Weights of a small GPT-style language model, trained from scratch on English Wikipedia.
Size: 12 layers, vocabulary 2364.
Architecture: learned positions, no biases in attention or MLP.
Training: 215M tokens, 6559 steps.
MLP neurons of a small language model. Each row is named by its layer, matrix (gate and up: input weights) and neuron, and shows model dimensions 112-207. Each number is 50 + 15 x the weight over its row's rms, rounded and kept within 0 to 99. A neuron's up and down rows have the sign that makes its largest values positive.
After each neuron's rows, "fires after" lists the tokens most often just before its 100 highest values on Wikipedia text that the model never trained on.

L7.gate650:48 48 43 52 27 65 31 25 54 53 48 35 78 46 57 59 69 74 31 60 60 51 34 63 13 33 69 50 64 46 53 52 48 26 35 56 75 35 56 45 53 74 83 50 47 41 64 41 30 56 45 67 42 27 44 60 60 27 71 37 50 38 49 43 49 61 41 44 50 82 81 34 45 50 58 63 32 49 46 44 43 43 64 40 37 61 28 33 37 53 35 38 53 45 46 53
L7.up650:28 39 59 52 46 51 38 61 37 52 32 48 53 55 54 65 61 54 37 40 48 47 25 48 86 52 38 55 70 62 57 63 47 20 37 14 51 39 68 61 36 40 40 99 61 37 49 43 41 64 36 53 70 47 35 50 59 19 45 46 47 37 68 56 54 56 53 72 73 48 47 48 27 34 49 80 61 52 57 51 68 17 31 34 55 53 36 53 67 42 55 56 61 31 40 61
fires after: " Ph", "h", " ph", "ph", " en", "é"

L7.gate514:84 37 45 46 66 54 50 76 45 34 57 72 70 30 47 24 60 65 56 49 33 26 55 62 28 44 43 76 60 53 22 38 66 39 62 35 50 62 29 57 60 40 56 55 50 36 49 57 46 39 57 38 68 48 73 81 49 43 47 61 60 75 48 61 60 32 59 65 29 75 45 63 43 65 53 42 69 60 43 42 57 45 57 29 51 41 55 57 29 50 31 42 56 40 40 26
L7.up514:93 45 55 37 35 36 59 48 55 41 45 40 47 52 86 35 36 56 32 57 44 26 61 65 41 64 54 39 41 57 45 43 69 71 53 60 50 57 42 64 83 62 68 35 57 71 64 46 37 47 54 46 10 42 55 71 17 51 49 45 20 54 32 27 68 70 28 66 68 29 45 47 57 62 53 60 36 46 43 45 38 46 41 69 14 70 61 64 29 77 54 40 58 47 21 44
fires after: "ak", "om", " mark", "ac", "red", "ud"

L7.gate415:53 27 50 59 39 40 74 39 61 40 82 40 65 48 50 41 57 34 65 31 55 70 49 62 48 33 55 39 26 69 39 67 46 43 31 19 51 30 48 39 48 33 45 38 31 48 65 54 75 52 51 57 45 44 58 70 87 59 61 56 45 32 55 55 21 45 41 57 28 64 31 66 50 51 37 43 38 60 48 75 49 49 55 52 41 36 34 62 65 23 50 38 38 46 28 55
L7.up415:24 62 33 32 46 54 41 51 60 19 43 27 69 67 34 47 47 49 54 46 31 66 44 41 54 46 47 32 37 67 02 35 39 55 53 44 43 65 50 48 79 46 52 64 57 42 61 59 60 64 47 40 87 46 55 60 37 48 42 52 39 24 37 07 48 30 63 66 20 24 66 39 41 41 65 52 33 78 65 44 49 53 44 29 51 21 52 48 25 55 46 58 55 49 31 43
fires after: " one", " first", "th", " second", " First", " two"

L4.gate516:64 32 39 45 52 50 58 40 55 45 34 61 47 51 43 47 45 62 76 79 41 65 46 49 54 28 51 45 57 26 48 42 49 49 45 55 66 68 78 23 71 53 51 32 38 54 72 56 42 61 35 64 41 51 58 85 65 49 23 36 69 75 41 50 59 35 44 41 58 70 23 57 18 72 54 53 39 63 71 26 71 67 56 45 51 54 25 55 69 68 38 44 71 29 44 49
L4.up516:78 22 55 59 49 42 54 76 59 24 37 45 33 35 74 53 36 54 59 68 57 39 45 32 46 40 65 54 44 50 34 17 49 70 48 60 46 52 60 56 47 59 29 64 27 61 28 46 46 66 26 54 66 62 37 47 57 42 53 29 50 39 29 48 54 71 26 58 43 92 49 68 34 64 35 54 42 78 66 26 61 61 62 63 63 45 58 41 59 75 31 46 73 40 43 34
fires after: " (", "(", "lo", " (b"

L7.gate622:22 50 77 43 27 36 41 46 69 66 32 53 83 49 25 85 76 38 36 46 54 40 41 70 34 59 36 68 48 65 75 53 72 42 50 58 60 58 58 65 38 46 42 65 41 35 65 41 40 39 71 39 45 36 32 51 59 45 68 50 25 24 34 54 58 26 49 52 55 59 40 45 34 40 66 54 60 61 60 35 69 51 61 14 47 49 48 79 47 44 64 75 54 37 62 32
L7.up622:45 52 63 29 34 37 28 35 77 64 54 24 62 55 60 54 45 37 42 61 45 44 58 53 57 76 50 61 53 36 53 45 56 24 59 36 44 49 44 32 50 46 61 66 59 64 45 22 41 60 72 49 39 35 84 63 54 52 48 63 58 24 59 51 51 49 35 40 66 55 59 28 37 23 53 54 66 71 47 47 47 48 18 63 51 46 39 62 64 44 22 61 47 63 89 56
fires after: " Ar", " Mar", " Car", " P", " en", " C"

L6.gate543:38 43 63 40 28 74 53 60 36 53 58 43 52 59 51 56 85 64 66 55 44 45 60 63 41 56 55 49 31 74 45 90 64 62 68 67 43 34 63 69 63 74 37 55 55 29 48 56 43 59 56 56 63 34 57 47 82 24 43 29 53 39 46 88 36 48 40 18 46 88 67 39 32 68 57 63 48 72 46 64 70 52 58 63 74 41 57 73 45 62 56 43 67 57 64 28
L6.up543:61 53 22 53 82 62 57 78 67 40 36 57 37 56 53 24 28 55 25 65 40 83 31 67 52 41 27 40 49 65 60 50 54 32 57 40 19 60 41 38 67 44 55 44 58 29 44 38 31 68 44 64 64 55 65 34 46 29 60 39 69 69 47 70 44 58 61 70 28 53 49 31 47 68 58 50 39 58 42 33 47 56 36 51 64 40 37 46 48 59 36 72 51 42 46 35
fires after: "\n", " \"", " ", " (", "-", " un"

L9.gate462:63 61 61 65 35 52 49 69 56 59 81 24 66 75 59 30 47 71 21 29 28 55 58 50 31 93 72 44 43 80 54 55 58 53 28 54 50 26 55 74 66 44 44 61 48 58 73 77 47 51 37 18 70 15 62 43 38 28 61 35 46 37 45 61 63 41 55 63 52 40 58 27 72 54 37 29 42 65 66 63 76 60 32 39 33 49 53 41 52 50 50 73 49 58 40 56
L9.up462:30 26 26 53 74 40 46 47 36 37 61 53 36 30 64 33 31 58 43 41 31 60 67 60 43 54 35 16 45 43 81 52 31 74 60 36 43 52 49 56 53 52 70 45 41 60 53 36 24 57 43 36 20 50 50 46 56 36 40 55 68 64 60 46 74 59 78 57 30 46 26 38 47 57 78 44 45 28 44 38 57 64 36 33 56 42 41 62 52 42 59 71 27 53 54 47
fires after: "\n", " ", "|", " co", "em", " (S"

L6.gate381:62 75 55 42 63 65 26 54 36 61 59 46 46 66 45 51 39 21 51 42 26 65 60 32 33 45 61 27 48 62 60 27 62 41 74 63 75 80 52 55 55 68 49 55 46 58 67 24 70 48 72 67 48 45 91 52 62 43 46 46 76 61 38 48 69 50 34 41 14 56 94 35 66 51 30 37 42 42 54 33 53 66 56 46 65 51 36 55 42 37 85 60 32 69 37 79
L6.up381:49 39 17 40 52 54 56 44 65 36 56 51 57 23 10 51 36 23 59 45 15 43 51 52 50 44 62 35 50 46 47 39 79 54 56 50 40 49 32 37 57 64 30 46 69 51 40 61 62 28 36 34 53 34 37 41 72 35 47 61 50 44 34 12 69 44 37 32 72 58 69 54 34 82 52 56 42 30 28 44 27 55 33 55 57 63 52 44 49 30 67 63 55 49 24 53
fires after: " add", " inst", "icip", " part", " Res", " list"

L7.gate599:58 74 43 60 40 45 60 42 56 51 53 43 54 46 65 72 45 37 46 42 51 63 37 42 34 48 36 75 47 45 58 37 78 61 84 29 47 58 61 75 32 65 40 65 27 33 54 39 41 35 92 57 68 26 19 26 25 82 63 27 56 80 00 44 64 67 29 50 58 45 46 42 56 39 22 51 80 61 65 59 65 40 54 45 58 43 40 59 30 52 41 39 59 47 40 28
L7.up599:51 68 57 16 48 63 69 21 39 51 52 31 73 42 53 65 38 58 63 30 40 68 52 57 28 33 60 44 74 16 57 26 64 56 72 38 50 50 42 88 57 58 48 78 26 64 55 27 64 48 66 49 77 32 33 44 29 71 42 70 51 59 60 34 48 77 44 42 45 35 62 46 49 34 44 37 54 34 40 60 65 66 42 40 64 39 46 37 35 46 46 35 60 82 59 23
fires after: " is", " was", "\n", " a"

L7.gate320:52 47 82 64 61 61 56 59 67 31 43 68 49 55 34 67 48 45 12 42 41 46 47 72 59 34 69 41 52 55 51 36 49 41 51 67 29 64 49 46 33 67 51 78 69 45 29 79 39 56 32 37 54 56 77 60 40 49 53 63 22 58 55 45 59 56 35 55 52 40 58 72 53 56 56 22 36 78 42 57 47 52 40 58 36 43 25 30 40 38 19 65 35 56 50 48
L7.up320:28 42 42 59 51 09 60 60 52 37 49 87 10 45 63 58 69 37 26 45 53 73 78 38 54 36 23 42 31 45 48 25 36 38 46 44 38 73 49 42 37 78 79 18 51 47 31 46 27 65 53 43 37 41 45 61 67 51 58 62 43 50 39 45 35 68 60 59 49 42 46 61 82 26 57 38 46 66 41 60 62 46 57 79 61 67 53 52 49 49 23 50 55 44 53 54
fires after: " /", "p", "-", "ro", " Trans", "ood"

L4.gate137:66 64 59 44 54 42 53 31 61 42 44 37 42 36 41 35 38 81 60 52 51 62 44 57 67 41 67 55 35 51 49 56 31 51 52 25 44 60 44 21 26 59 41 52 38 35 18 55 53 72 40 47 31 56 52 66 77 34 52 48 70 49 37 57 40 60 44 54 47 33 60 83 39 55 53 58 66 42 63 51 54 55 21 58 30 50 60 32 35 40 17 30 36 48 22 21
L4.up137:27 38 55 52 34 75 81 63 44 46 62 55 49 39 47 69 29 63 43 32 48 65 59 62 54 58 52 46 34 51 35 45 40 40 30 48 35 62 48 61 31 27 69 59 30 54 30 37 82 54 61 54 52 32 47 24 13 65 76 41 40 64 43 50 57 43 73 39 33 34 66 43 56 58 46 74 59 41 79 45 50 29 59 54 32 76 59 48 61 26 45 47 60 39 33 44
fires after: " and", " with", " to", " by", " as", "\n"

L9.gate310:45 72 19 63 53 84 36 50 63 68 47 38 59 56 18 90 72 67 53 48 53 28 26 48 24 62 54 50 27 62 71 26 57 19 58 31 73 47 43 38 49 82 53 73 35 52 19 48 19 35 51 35 45 36 66 47 46 60 48 44 65 44 47 56 35 51 50 41 46 45 49 47 41 32 82 51 59 33 44 24 70 49 57 65 76 49 31 52 32 58 58 64 43 75 61 47
L9.up310:58 41 61 44 41 52 47 53 47 41 82 54 32 59 29 71 53 51 41 33 76 35 53 50 50 61 54 28 59 38 33 42 50 63 37 21 38 40 48 51 31 64 70 55 29 46 60 16 54 32 46 50 58 24 75 48 45 59 38 56 55 52 48 48 44 59 43 24 31 45 51 45 61 56 93 52 48 43 55 60 64 50 48 63 58 27 36 79 33 56 50 48 62 48 60 44
fires after: " C", " Car", "S", "c", " R"

L6.gate43:52 42 50 61 69 62 37 34 65 69 31 30 57 77 49 01 43 55 52 31 63 37 29 57 39 50 80 75 43 55 52 62 79 66 64 51 73 42 48 51 54 66 37 59 46 43 33 35 57 82 55 60 27 33 46 83 86 36 48 53 49 38 46 70 45 57 58 36 53 82 59 32 37 38 47 52 38 72 37 43 54 61 41 44 28 55 40 12 56 40 55 36 60 40 47 51
L6.up43:48 24 61 59 38 46 36 39 36 57 40 30 39 37 27 67 68 44 63 29 68 48 20 51 44 57 64 66 56 47 54 49 32 55 40 43 80 50 42 55 34 61 42 43 35 51 40 50 65 41 53 36 58 31 19 52 48 39 46 17 68 70 43 53 42 44 72 65 51 73 36 51 47 60 81 83 46 33 37 55 26 52 57 46 07 36 65 53 54 58 72 52 31 41 47 56
fires after: " H", "h", "ak", "H", " Mich"

L7.gate485:56 76 50 40 63 60 07 35 40 61 67 22 82 61 38 66 62 53 44 16 55 17 62 37 36 69 58 67 78 68 52 75 70 25 58 59 68 58 47 63 40 63 31 65 42 54 41 57 48 40 54 20 50 54 71 55 37 61 68 76 46 68 42 68 72 56 41 70 51 62 36 40 57 37 71 37 80 60 41 39 55 47 66 40 55 31 74 33 31 32 73 78 48 76 43 52
L7.up485:41 46 45 69 53 64 47 66 63 38 66 56 59 49 45 26 58 62 50 65 32 60 62 32 31 62 35 57 49 14 67 47 30 47 38 58 75 68 33 61 66 52 84 58 47 35 36 60 43 49 66 44 68 40 37 71 33 66 35 59 53 52 50 12 52 86 47 44 67 53 26 47 10 44 22 35 40 61 51 40 46 48 45 42 50 48 55 46 64 49 72 19 38 49 56 48
fires after: "or", " Fl", "c", " Gl", " la", "l"

L6.gate566:52 40 39 69 43 75 45 81 39 55 59 50 58 58 34 29 45 33 50 32 56 21 55 52 41 57 16 49 39 36 54 48 50 54 77 57 43 52 49 32 39 53 59 51 58 42 48 97 51 19 33 50 62 57 60 37 56 50 19 36 55 67 28 53 45 42 46 51 61 55 47 59 53 50 53 53 74 25 44 43 50 83 57 43 48 23 49 45 46 61 71 55 38 51 30 38
L6.up566:35 47 15 51 54 49 55 71 60 32 31 56 31 40 41 20 67 40 63 48 63 18 38 37 48 23 67 41 28 55 70 42 50 62 61 56 62 22 36 38 42 32 70 18 34 72 47 62 40 42 43 73 56 31 53 62 68 49 43 39 65 50 37 66 28 64 58 55 47 56 74 59 78 72 41 62 35 41 50 48 38 57 44 53 05 35 66 43 33 68 63 60 35 44 34 19
fires after: "im", "om", " Pri", " sim", "ak"

L7.gate114:77 36 83 80 43 51 32 35 44 46 48 46 28 48 27 24 31 57 77 56 60 65 60 53 39 40 85 57 07 35 67 56 33 45 54 47 54 47 54 40 50 66 55 48 46 49 65 07 50 51 69 14 57 54 41 66 59 53 35 50 70 56 32 46 55 45 45 41 45 34 55 79 49 43 60 50 38 36 49 45 68 33 58 55 32 70 51 40 68 39 26 16 51 18 42 55
L7.up114:66 51 41 36 80 59 46 35 83 51 40 46 47 70 33 98 33 44 51 70 55 39 41 77 48 51 52 48 52 51 43 53 47 68 38 54 52 63 33 48 32 37 56 65 32 48 55 28 59 55 65 57 80 39 36 52 69 58 41 27 29 47 41 48 29 88 39 50 36 61 49 40 90 67 44 62 53 16 48 57 44 52 56 40 34 62 59 34 41 36 32 46 68 57 45 84
fires after: " H", " K", "h", " Kh", "ij"

L7.gate603:34 42 55 38 65 48 24 58 77 19 59 21 35 66 42 21 38 37 51 44 71 27 54 61 33 40 60 33 65 37 39 29 45 51 39 44 73 51 43 59 48 48 46 70 48 71 60 29 54 67 52 73 39 25 33 55 58 60 34 48 37 40 43 46 74 57 50 40 23 15 57 21 52 53 61 48 21 52 74 67 43 54 50 53 57 65 60 26 65 64 39 50 46 27 49 50
L7.up603:51 73 59 58 36 38 21 69 43 36 63 54 48 30 27 32 90 64 56 36 66 56 49 32 52 40 73 55 49 41 18 71 09 70 61 52 75 38 45 37 46 39 39 45 60 49 49 51 66 57 60 51 82 53 46 62 36 52 53 47 51 39 57 55 72 37 45 61 76 63 29 35 59 48 92 54 66 49 16 56 48 67 51 49 54 62 48 66 80 48 69 37 52 72 54 56
fires after: " H", "he", "a", "h", "w", "ist"

L4.gate340:57 48 45 72 19 79 54 56 55 33 50 47 67 28 39 61 45 52 73 52 45 60 56 60 56 28 53 57 73 34 66 33 59 25 42 47 40 44 71 62 54 38 46 53 09 56 42 49 35 55 46 53 43 51 36 62 33 49 44 63 27 45 49 22 46 75 56 50 24 75 47 38 46 39 34 51 72 40 69 40 26 36 32 72 51 16 41 47 85 57 47 31 45 43 41 28
L4.up340:44 50 16 50 54 36 63 49 51 30 42 46 76 59 49 64 50 51 82 66 47 52 46 47 60 67 45 52 35 25 50 56 45 27 57 36 54 34 46 68 59 57 48 51 51 44 44 59 79 41 47 36 47 54 56 56 58 44 59 43 49 51 47 37 55 57 48 50 82 76 52 53 36 67 62 33 67 30 30 36 66 53 59 77 37 28 57 50 56 40 43 82 59 50 52 38
fires after: " the", " his", " The", "attle"

L6.gate582:49 22 36 59 60 29 26 63 66 05 71 36 48 36 24 40 55 21 58 50 41 54 51 45 44 49 58 56 67 58 58 47 56 69 65 28 52 58 60 52 51 58 50 51 27 67 32 73 63 56 39 26 26 35 41 62 55 40 14 73 39 42 42 37 47 54 61 53 51 61 45 61 59 50 55 72 34 50 54 43 44 40 46 42 44 47 33 63 47 49 32 49 44 62 59 40
L6.up582:50 68 32 47 64 35 62 76 50 32 49 50 45 58 52 00 40 79 34 76 68 67 65 52 52 56 31 57 46 33 63 52 97 50 55 69 42 32 01 37 45 57 76 47 44 27 56 57 57 66 37 43 64 50 64 56 53 62 26 39 24 50 35 78 53 66 75 55 54 58 22 55 58 38 17 46 55 42 37 42 52 57 59 69 33 54 51 58 40 38 35 51 23 73 72 67
fires after: " (", "==", "arter", "ail", " se", " Play"

L7.gate372:68 37 71 40 47 54 53 30 59 40 42 25 68 16 58 42 47 66 31 33 37 57 52 57 42 53 80 46 36 56 42 49 50 57 59 51 47 62 53 57 61 64 68 57 48 67 27 66 53 56 55 50 50 55 67 51 66 74 50 64 65 48 34 47 46 53 33 58 33 65 44 34 43 48 11 77 68 45 46 55 37 28 54 70 37 16 50 19 40 44 65 51 57 45 59 71
L7.up372:39 76 26 55 50 50 46 55 54 51 52 11 54 38 38 64 37 63 30 56 63 56 38 59 50 57 41 36 38 51 44 47 62 41 43 34 48 39 29 51 62 50 57 48 19 56 27 83 57 61 35 53 60 41 29 41 29 28 18 61 43 62 36 44 42 57 29 60 73 72 53 22 17 49 55 68 50 47 79 29 50 27 70 48 74 43 42 50 44 34 63 61 75 57 48 66
fires after: " the", " The", "y", " fl", "l"

L9.gate332:73 57 60 42 39 57 37 47 41 63 32 69 67 35 50 27 52 59 65 35 41 53 51 36 47 62 54 17 32 26 55 62 51 54 41 51 59 71 69 46 57 67 74 29 64 64 28 55 54 72 52 76 67 26 60 55 48 73 45 18 19 34 58 34 28 39 49 46 17 57 35 51 59 67 66 37 63 24 67 46 73 32 56 37 14 49 25 47 58 51 44 51 53 44 35 47
L9.up332:57 43 64 70 82 51 58 52 28 45 29 31 53 38 54 38 51 48 83 60 45 15 58 37 58 22 30 35 49 55 33 50 82 56 39 60 34 41 29 48 42 48 86 44 59 41 41 61 52 59 37 52 53 59 57 36 37 44 59 35 63 43 58 39 42 37 48 71 26 41 41 41 37 64 45 76 68 68 26 53 45 40 49 46 76 60 30 76 42 59 53 63 79 44 37 69
fires after: " |", " ("

L7.gate446:51 53 76 66 37 28 71 29 60 35 55 70 42 47 38 74 53 53 30 43 68 22 58 65 53 52 48 50 35 46 79 66 54 57 54 70 58 49 59 52 32 57 47 54 32 35 36 39 49 54 39 69 52 38 55 50 60 44 55 42 42 27 47 71 52 56 54 64 63 76 70 43 45 37 54 57 61 55 53 40 56 44 51 33 35 59 51 75 42 04 43 76 81 45 76 54
L7.up446:53 34 48 35 40 68 71 29 36 37 53 31 61 73 40 61 62 68 50 58 55 21 39 23 59 44 05 21 49 42 44 63 44 40 24 44 57 56 55 65 38 53 58 60 51 77 56 47 72 54 28 47 41 50 43 38 55 75 53 55 29 57 53 23 42 72 55 51 41 56 44 68 53 59 70 57 47 64 54 50 41 70 58 47 54 36 96 55 44 38 36 44 55 71 43 69
fires after: " pro", " ", " Pro", " en", " com", " p"

L7.gate16:36 71 58 54 40 48 43 30 40 69 52 47 51 73 36 59 52 66 40 45 61 36 31 59 41 27 39 41 24 56 75 22 58 49 47 66 96 40 53 43 67 58 65 61 35 29 62 53 38 47 54 56 50 39 38 35 49 52 58 43 69 65 28 74 62 47 74 61 60 40 64 48 45 56 36 47 34 31 72 35 57 59 79 56 36 58 49 62 64 30 63 60 53 50 61 62
L7.up16:54 55 71 32 40 39 35 40 46 43 56 69 41 63 66 52 60 49 51 56 42 55 22 67 53 37 64 54 47 32 80 57 55 52 65 65 68 68 54 45 39 53 45 25 43 62 40 55 40 52 87 82 39 47 62 56 26 57 26 80 40 52 45 22 78 59 62 50 48 42 54 39 48 49 45 58 42 31 63 42 25 30 52 38 49 48 27 35 44 61 52 36 56 48 53 49
fires after: " g", " f", "f", " al", "A"

L6.gate414:54 68 41 62 45 64 45 62 50 43 41 23 72 41 62 43 33 38 49 14 53 40 66 41 34 76 57 21 54 40 47 65 58 56 52 62 64 42 35 31 53 48 66 73 45 48 31 67 41 43 34 28 33 23 71 56 71 77 48 73 57 24 27 30 53 57 45 17 64 40 75 69 43 42 73 58 06 43 55 67 53 47 71 54 21 37 42 39 61 55 54 22 38 45 60 46
L6.up414:43 39 49 43 24 51 42 62 55 27 43 71 58 40 59 40 23 56 31 41 52 51 51 86 39 78 47 38 60 49 99 54 61 52 42 49 53 53 28 43 68 51 41 59 60 58 45 65 32 26 51 42 58 54 20 73 45 48 53 54 68 68 56 45 71 46 10 41 54 58 53 71 48 70 35 54 43 40 43 52 34 58 68 59 14 45 49 39 60 58 31 23 42 68 38 61
fires after: " New", " Gl", "os", " York", " National", "ill"

L7.gate133:47 56 63 41 37 31 46 26 45 59 68 23 64 34 58 53 73 57 49 41 64 43 42 47 26 39 68 67 35 45 52 55 56 65 65 09 63 65 55 33 46 64 64 66 15 51 52 48 45 45 53 65 43 23 34 67 39 59 50 56 23 78 29 50 55 61 65 65 44 41 57 63 34 57 65 71 59 84 43 58 69 68 66 37 60 30 45 64 41 42 48 36 56 45 43 30
L7.up133:60 78 34 53 37 52 56 45 57 39 51 76 47 46 50 60 49 39 63 59 60 66 55 20 68 58 49 66 66 20 67 59 26 67 57 63 44 28 56 45 41 61 50 32 48 57 52 24 60 44 47 44 51 53 53 48 48 53 70 63 60 70 44 65 43 79 68 62 43 38 40 33 62 52 50 18 50 71 39 71 49 38 50 46 55 31 57 34 37 49 51 20 34 41 20 46
fires after: " is", " was", ",", "-"

L7.gate664:60 69 64 48 50 71 63 18 36 67 26 73 67 51 62 39 57 34 42 38 40 71 57 54 42 91 43 41 58 44 67 71 45 57 67 41 55 72 55 52 43 39 52 56 65 53 74 75 65 62 75 55 28 49 63 65 71 92 43 61 66 23 39 37 69 48 27 80 56 82 80 26 42 54 73 24 44 56 54 57 74 46 61 83 49 54 61 34 54 43 66 25 45 45 50 51
L7.up664:75 63 27 93 53 44 39 43 61 38 66 63 59 59 08 31 54 11 61 39 49 55 43 34 39 80 57 51 38 44 73 66 15 36 62 33 41 50 44 43 55 55 63 47 50 52 33 49 41 49 46 35 40 34 45 62 53 76 25 59 30 58 29 38 47 60 16 22 52 32 77 40 45 48 66 48 40 36 45 44 43 49 43 54 38 56 46 60 48 56 47 64 42 32 31 47
fires after: "\n", "in", "c", " Gl", "ord"

L7.gate643:40 52 61 58 35 52 66 43 49 62 55 60 52 50 57 63 66 53 38 59 48 38 26 22 29 61 46 55 59 64 58 95 35 52 64 35 72 49 66 54 45 74 56 34 27 34 50 40 41 50 30 56 34 50 69 58 46 46 38 23 58 41 51 53 68 54 80 51 39 63 42 45 44 49 43 55 65 55 92 40 50 61 56 41 45 56 18 40 33 26 41 78 42 54 56 48
L7.up643:54 40 41 38 38 49 50 47 16 57 28 59 33 45 29 68 26 43 78 53 42 16 52 46 45 64 46 64 23 47 52 76 38 31 71 71 30 53 53 39 61 52 67 66 61 45 58 41 85 56 33 27 53 46 18 62 52 40 69 70 25 63 66 31 37 34 47 49 35 38 45 65 71 79 25 51 69 80 66 49 62 56 74 55 39 72 44 55 72 20 18 57 53 51 47 45
fires after: " de", " p", " De", "p", " e", " pro"

L9.gate554:39 46 41 54 51 44 53 61 30 89 36 34 34 47 43 49 46 63 38 75 25 52 50 90 43 56 57 54 70 71 84 87 42 76 56 58 50 48 55 71 43 44 35 76 61 31 35 57 45 63 52 55 43 49 30 36 30 60 49 59 40 70 51 99 15 71 62 71 55 58 76 35 41 60 18 84 67 69 62 76 75 37 52 48 43 51 61 49 11 41 05 69 40 52 44 44
L9.up554:58 56 82 62 36 67 73 53 38 56 66 38 55 41 46 34 48 62 66 50 66 37 23 26 55 40 09 52 26 42 39 49 51 46 68 61 41 34 54 43 43 56 59 42 54 60 40 74 47 61 10 49 40 65 48 40 45 41 49 03 41 54 23 55 47 48 53 45 47 57 36 82 47 37 59 55 31 39 32 28 53 69 63 57 41 18 54 52 42 55 95 42 73 53 61 52
fires after: "om", "im", ",", " ", " 4,", " p"

L7.gate119:77 34 41 58 47 57 79 92 58 34 58 70 42 65 39 38 49 39 34 54 42 58 52 64 42 55 85 46 60 49 63 23 65 58 57 50 58 41 60 45 37 55 50 49 49 38 36 94 64 39 37 71 30 52 60 60 46 20 60 65 46 84 42 48 65 49 45 62 24 45 52 62 28 50 48 53 70 69 37 46 26 56 43 62 25 39 64 43 46 27 44 61 30 27 40 43
L7.up119:40 39 34 45 45 63 64 47 68 46 41 52 42 50 61 46 78 41 35 56 89 47 61 31 45 55 58 42 49 40 66 37 51 49 45 37 17 45 39 84 58 65 50 43 39 69 56 50 34 59 07 61 25 30 63 58 20 57 80 65 64 59 45 30 58 65 57 58 31 55 61 25 71 35 50 61 32 77 42 46 50 67 48 64 32 42 44 73 79 55 50 62 50 42 70 38
fires after: "-", " ", "i-", "ro", " /", " De"

L7.gate68:68 43 63 52 79 54 54 36 73 67 55 32 41 64 36 45 51 73 53 47 44 63 82 39 35 30 63 44 45 54 37 83 62 40 22 58 59 57 40 42 34 61 15 68 39 73 66 47 70 60 64 61 45 49 47 46 62 51 67 55 56 55 44 58 45 50 52 32 45 53 40 57 56 32 66 51 36 15 77 46 56 36 49 73 44 45 63 28 63 44 60 12 51 61 46 54
L7.up68:53 70 46 45 69 41 38 50 54 52 86 51 57 82 62 14 66 40 41 41 50 30 35 34 48 34 37 53 74 44 69 48 52 16 58 36 81 73 46 73 45 71 22 53 43 55 62 47 49 69 40 66 50 52 38 55 42 46 59 34 35 38 55 45 60 76 60 57 40 45 38 49 57 42 54 75 66 33 50 45 55 67 39 39 61 31 37 46 48 56 38 35 36 46 46 58
fires after: "ab", "r", "b", "ass", "ib", "er"

L6.gate16:50 78 50 66 52 46 52 45 53 93 57 51 46 52 52 64 64 54 44 51 56 60 48 41 35 69 25 65 29 24 29 44 67 39 62 35 59 50 50 34 45 76 54 45 42 55 66 39 32 69 56 16 54 28 72 68 42 38 49 59 49 49 23 50 54 33 71 33 49 55 77 37 38 67 62 23 78 63 63 44 40 45 63 39 36 33 53 57 35 18 43 58 44 72 66 53
L6.up16:42 37 77 54 43 33 34 72 54 48 63 25 43 52 53 56 48 63 34 26 63 64 48 54 38 61 61 28 35 44 41 54 53 49 37 54 59 34 44 48 33 43 53 37 47 52 37 60 44 63 53 48 21 37 49 71 45 49 52 30 47 56 42 52 73 24 84 46 34 13 18 62 57 53 56 43 42 42 63 59 32 54 77 18 51 49 45 40 52 56 82 46 72 55 30 47
fires after: " g", " G", "l", " Br", " f"

L4.gate141:51 55 42 80 60 35 56 74 52 77 40 54 60 63 60 68 61 38 24 38 55 56 77 45 64 48 27 52 45 54 67 62 59 63 37 26 31 41 35 66 52 66 33 80 32 40 70 55 52 52 70 36 59 46 75 69 53 34 70 42 44 45 58 54 43 37 45 42 32 68 62 60 30 38 42 41 72 67 24 63 53 68 71 59 69 63 24 56 42 40 38 38 71 52 66 50
L4.up141:60 57 47 99 64 36 47 65 68 71 37 57 60 58 68 53 68 56 31 55 62 60 69 45 38 56 43 35 60 50 45 49 68 51 63 33 32 51 37 48 49 52 40 48 33 54 59 45 48 37 71 36 30 47 72 70 78 40 69 40 24 47 57 63 48 18 40 48 27 64 37 76 55 46 60 61 70 53 21 65 57 51 72 52 73 57 19 73 57 65 38 49 65 51 55 52
fires after: " (", " m", "/", "m", "."